Weights of a small GPT-style language model, trained from scratch on English Wikipedia.
Architecture: biases on query, key and value, tied embeddings.
Training: a variant of Muon for these matrices, 530M tokens, 8086 steps.
MLP neurons of a small language model. Each row is named by its layer, matrix (down: output weights) and neuron, and shows model dimensions 384-447. Each number is 50 + 12 x the weight over its row's rms, rounded and kept within 0 to 99. A neuron's up and down rows have the sign that makes its largest values positive.
Before each neuron's rows, "fires before" lists the tokens most often just after its 100 highest values on Wikipedia text that the model never trained on.

fires before: "\n", ":", "s ", "\n\n", "hr", "."
L12.down1573:40 74 62 50 44 65 59 55 49 51 59 69 56 65 64 52 64 56 73 45 34 64 28 45 28 45 30 64 34 45 47 74 39 33 35 30 36 59 47 48 57 32 32 60 45 50 40 48 41 61 44 29 40 71 32 40 60 55 46 37 52 47 60 46

fires before: "\n", "\n\n", ". ", "-", "°"
L3.down1765:35 47 40 61 29 46 32 51 37 35 56 55 18 70 46 57 53 56 53 59 44 52 34 40 60 54 52 44 34 63 54 56 43 36 56 59 52 66 74 26 74 62 43 49 64 60 59 54 43 62 45 48 59 34 48 38 68 71 56 38 54 26 55 71

fires before: "\" ", "\", ", ", ", ".\" ", "\". ", "-"
L12.down1028:47 60 59 40 65 48 56 42 40 41 54 48 42 42 44 65 61 61 37 46 44 52 61 82 57 16 59 46 52 32 29 46 66 38 59 49 40 56 40 44 63 35 36 43 61 47 40 39 57 39 63 38 47 55 58 50 38 53 41 56 60 65 52 44

fires before: ", ", "'", ". ", ") ", "c"
L12.down1560:42 52 62 56 32 56 37 39 78 64 32 51 52 64 41 62 40 25 33 35 53 43 61 28 31 52 52 69 59 40 37 41 59 55 68 45 50 39 47 55 41 57 36 38 40 67 57 44 43 43 52 58 54 30 30 55 47 45 48 65 59 58 57 34

fires before: ", ", ". ", "'", "\n", ".", "' "
L12.down144:68 49 43 49 40 43 28 58 47 45 62 57 43 76 38 59 65 45 37 32 53 39 79 45 68 29 68 59 52 44 34 57 53 38 52 57 41 34 54 41 31 49 49 42 55 61 44 44 59 50 40 55 43 51 65 71 36 37 41 53 70 52 36 49

fires before: "- "
L3.down1026:40 53 51 66 54 69 75 61 38 47 54 48 24 48 43 64 60 71 60 44 55 78 69 52 41 25 52 69 68 61 62 45 66 48 43 43 40 41 65 36 38 40 48 55 58 46 59 21 53 42 64 39 36 63 43 53 54 70 59 55 47 40 59 45

fires before: "| "
L3.down1070:51 25 52 37 34 65 33 38 41 56 45 48 38 58 50 53 36 52 70 53 45 63 35 80 63 65 40 29 39 26 37 37 62 50 38 31 52 62 44 54 34 49 50 42 57 28 57 32 51 47 43 52 57 35 48 49 57 39 58 56 61 64 36 56

fires before: "| "
L3.down547:37 50 59 59 54 62 53 53 40 34 57 38 44 43 39 56 40 63 43 59 29 37 55 53 65 75 42 58 50 35 47 60 57 52 51 62 49 38 47 40 41 38 46 82 46 11 36 77 54 43 67 53 48 63 48 72 64 43 52 60 37 58 15 34

fires before: "| ", "to "
L3.down300:52 46 47 67 30 43 55 45 51 63 47 61 67 44 43 61 48 50 56 62 72 55 62 49 43 58 48 35 43 47 24 49 69 35 31 42 61 62 31 64 18 40 52 47 45 51 67 56 79 69 27 37 43 51 61 61 52 56 53 53 27 56 39 52

fires before: "the ", "a ", "it ", "P", "to ", "that "
L12.down1721:57 51 69 52 52 76 38 52 52 51 74 28 50 56 71 58 59 38 46 61 68 57 45 30 48 60 68 32 56 65 46 45 40 44 60 65 42 44 35 57 38 56 41 45 56 30 55 40 48 50 36 47 64 71 66 55 54 36 60 44 44 47 34 65

fires before: "- ", "| ", "SA"
L3.down444:39 48 55 46 70 63 45 54 62 28 68 43 29 50 43 71 38 69 57 39 63 58 68 42 18 52 63 71 49 63 33 46 33 76 57 33 52 32 56 45 58 39 79 66 33 57 59 33 52 50 66 69 32 46 59 40 39 37 55 73 45 33 46 54

fires before: "of ", "to ", ", ", "for "
L3.down894:41 59 70 52 39 53 54 59 34 53 51 62 50 49 48 54 54 46 56 48 41 67 51 60 61 49 52 40 64 61 71 33 25 38 61 54 43 48 45 32 45 62 63 28 79 37 37 41 42 64 74 63 55 54 54 54 60 68 60 57 76 55 49 57

fires before: "\n", "\n\n"
L12.down1267:31 53 43 40 42 48 45 53 25 77 57 43 31 52 41 35 73 50 59 33 51 32 59 57 51 32 59 45 58 46 49 49 32 53 54 54 38 46 63 32 45 88 66 29 37 71 40 45 46 51 51 50 56 52 36 43 49 46 72 58 47 54 60 42

fires before: "- "
L3.down1004:45 48 50 60 32 33 44 63 26 50 56 46 55 54 57 62 48 43 68 44 43 65 66 52 49 42 56 52 59 65 40 54 63 58 66 53 49 46 48 46 40 66 35 37 57 29 61 28 51 63 56 41 37 57 60 42 33 54 60 62 50 55 41 39

fires before: "| ", "===", "The ", "- ", "=== "
L3.down123:45 67 61 37 74 57 58 49 51 42 62 16 34 38 68 51 54 51 46 62 70 29 55 43 29 48 69 58 45 42 61 51 28 56 46 43 61 47 32 35 48 56 64 53 43 52 44 47 55 38 35 60 27 42 54 61 48 48 69 31 48 50 56 43

fires before: "\n", "\n\n"
L12.down1567:38 50 62 59 45 47 52 48 39 47 66 30 71 45 47 53 53 58 48 67 22 34 39 46 56 55 39 39 67 46 55 68 50 55 48 49 52 59 45 21 36 54 54 31 43 53 35 68 42 44 53 18 64 37 62 43 83 39 48 61 50 46 68 59

fires before: "s ", "t "
L3.down1244:64 60 27 32 47 66 44 45 43 60 55 37 58 61 48 49 44 52 57 54 54 56 59 59 53 50 43 36 60 57 36 45 46 50 55 66 56 52 59 38 58 39 67 45 61 42 67 48 71 51 52 56 62 30 69 46 35 52 45 48 29 53 38 39

fires before: "s ", "-"
L12.down1276:35 43 55 48 54 69 54 61 72 30 69 46 70 50 54 70 51 53 59 49 32 55 31 51 34 45 44 42 42 61 57 69 51 51 37 39 67 36 42 38 64 52 31 35 58 36 67 46 61 54 56 59 44 74 35 40 36 59 39 30 46 35 68 62

fires before: "s ", ", ", "t "
L3.down1386:46 65 46 30 45 72 55 55 63 60 75 57 46 62 56 88 47 60 37 57 40 49 67 29 38 48 68 52 67 64 50 81 44 45 43 51 45 23 57 28 47 37 61 35 49 47 57 51 45 59 47 49 52 44 57 40 48 49 69 42 50 45 76 38

fires before: ", ", ". ", "to ", ".", "as ", "in "
L3.down839:54 61 60 56 49 62 65 45 67 54 53 47 47 70 53 44 34 46 40 37 34 55 44 74 45 59 57 55 12 26 51 61 59 42 56 33 61 57 65 67 60 43 54 42 37 58 58 54 46 39 44 38 43 46 45 50 56 46 49 46 43 42 38 49

fires before: "| ", "|"
L3.down1974:70 45 46 48 41 63 63 54 54 43 57 50 50 54 34 69 47 71 55 69 49 62 70 56 47 55 50 55 46 39 56 55 50 47 27 38 46 50 57 53 32 31 30 52 48 53 52 77 53 30 32 34 66 67 53 48 52 57 49 67 64 46 31 58

fires before: ", ", "\n", ". ", ".", ": ", "; "
L12.down1714:61 51 62 55 55 47 69 46 35 58 65 58 56 60 56 48 59 78 38 46 62 56 46 56 62 32 35 68 38 49 53 31 40 46 58 37 50 61 58 37 55 51 49 56 39 61 52 53 53 56 62 58 35 61 54 55 30 54 57 43 47 45 53 54

fires before: "of ", "and ", "with "
L12.down349:62 64 55 52 51 53 62 57 61 46 68 64 49 50 38 50 40 44 61 55 65 54 53 52 46 38 45 60 45 64 62 49 34 62 69 37 41 58 64 49 71 69 52 52 54 44 32 66 60 65 42 53 44 46 63 62 52 38 51 48 62 61 58 25

fires before: "- ", "| "
L3.down1380:39 47 48 65 46 64 70 53 59 45 35 35 40 60 52 41 55 55 45 50 49 60 67 48 46 30 28 74 58 56 44 29 60 44 41 44 50 59 32 60 43 32 49 46 70 35 54 19 59 53 46 56 48 46 11 49 35 50 52 62 55 49 56 58

fires before: ", ", ". ", "\n", ".", "\" "
L12.down1496:56 39 54 47 45 61 39 36 57 63 49 60 47 72 46 50 68 52 39 34 50 40 42 28 57 52 38 63 55 49 52 51 42 52 43 77 58 35 29 45 56 56 44 42 70 36 41 25 63 72 55 35 45 22 49 40 40 58 52 40 37 33 61 44

fires before: "- "
L3.down1480:56 41 46 44 53 54 27 63 57 56 42 40 17 37 53 60 57 45 65 43 58 66 66 41 32 63 62 52 37 49 64 65 58 38 62 58 67 65 59 32 60 46 38 49 51 49 51 36 73 58 55 68 26 58 51 50 42 58 52 51 57 38 40 49

fires before: "| ", "as ", "of ", "/ ", "the "
L3.down1643:54 62 48 34 42 37 43 58 41 44 53 60 53 57 58 30 37 37 46 56 67 49 40 59 48 58 34 55 44 33 65 63 39 53 61 31 38 63 42 40 39 61 56 60 59 52 65 67 36 34 30 28 46 60 77 51 52 36 67 34 25 58 43 59

fires before: ", ", ".", ". ", ": ", "-", ":"
L12.down677:41 47 48 40 72 64 45 46 49 56 37 34 37 54 75 71 48 62 44 27 56 43 45 31 63 66 51 33 62 38 48 39 55 58 71 48 69 28 41 46 51 74 61 64 43 30 36 54 32 56 56 57 49 47 38 67 42 40 53 50 32 38 44 52

fires before: "- ", "Label"
L3.down1743:46 57 38 57 53 36 39 40 62 55 38 30 42 35 41 71 43 71 51 45 59 64 59 46 55 31 53 59 60 55 41 63 46 47 55 29 45 45 49 40 32 60 66 56 53 44 39 53 53 53 60 68 50 38 51 63 56 55 74 31 57 55 49 83

fires before: "\n\n", "\n"
L3.down2000:53 55 45 41 69 55 44 17 69 60 62 46 43 77 40 60 69 41 61 41 27 55 49 44 51 53 40 39 61 42 53 44 51 52 36 30 34 79 35 51 39 48 46 56 60 65 36 53 49 63 25 43 71 44 23 47 59 40 50 58 42 36 54 41

fires before: ", ", ". ", "\n", ") ", ": ", "."
L3.down639:64 47 56 48 55 44 38 62 50 77 49 66 45 72 74 49 64 58 40 74 61 67 55 35 50 63 69 59 67 48 49 46 37 56 60 35 58 43 57 65 67 54 40 47 26 67 50 58 51 63 39 58 51 39 35 54 47 37 41 47 58 58 58 73

fires before: "\n", "\n\n", "| "
L3.down1657:63 53 36 64 51 44 27 44 49 67 44 79 48 58 30 57 63 42 55 55 60 39 46 53 47 35 47 54 34 41 45 72 43 48 58 54 43 57 41 38 57 57 57 55 66 58 45 18 56 54 55 37 42 61 52 50 48 59 61 58 59 44 50 55

fires before: "| "
L12.down1008:62 48 67 41 42 51 53 34 44 40 44 60 50 55 31 42 44 45 61 50 63 61 28 47 51 43 36 65 54 48 18 54 51 55 51 40 56 28 26 48 44 48 52 66 54 30 68 48 51 43 43 34 38 42 45 71 24 67 62 30 44 56 59 63

fires before: "by ", "to ", "as ", "in "
L12.down266:45 35 50 43 58 59 46 69 53 72 39 54 49 58 46 21 65 71 56 38 60 53 55 52 52 60 31 42 33 39 47 76 32 61 29 50 65 68 62 58 58 62 55 50 51 55 69 38 34 41 80 53 56 41 44 47 56 51 37 49 29 30 46 43

fires before: "\n", "\n\n", "| "
L12.down1381:58 51 56 44 40 56 45 56 40 58 49 56 51 52 45 52 54 63 49 56 46 41 53 36 41 59 37 46 58 48 57 40 54 43 52 42 33 49 40 53 59 60 61 46 46 48 52 70 54 50 53 38 52 58 32 51 54 50 55 43 54 67 69 50

fires before: "s ", ". ", "t "
L3.down783:75 57 56 52 60 61 54 72 41 46 49 51 70 52 69 42 42 41 63 55 54 75 49 60 29 59 49 49 41 74 50 61 65 41 48 31 54 72 61 63 55 65 33 68 64 27 46 67 43 70 25 48 49 36 61 58 37 50 52 53 69 44 73 52

fires before: "P", "p", "pl", "-", "ple ", "ple"
L12.down1428:48 49 48 54 33 36 45 33 49 63 29 66 62 36 33 81 44 53 58 59 57 44 52 58 53 49 39 47 42 65 60 55 44 47 48 60 59 50 52 27 51 66 60 57 55 31 27 39 53 60 54 66 38 73 46 50 34 57 35 53 31 55 68 39

fires before: ", ", ". ", "-", "19 ", "\n"
L3.down1945:55 57 39 46 52 57 47 48 52 36 61 65 25 58 63 72 73 43 36 39 58 62 44 77 40 68 41 63 55 57 60 62 49 47 56 59 49 66 43 57 47 19 44 42 50 50 60 33 46 36 43 22 69 60 51 44 72 43 38 61 53 51 60 56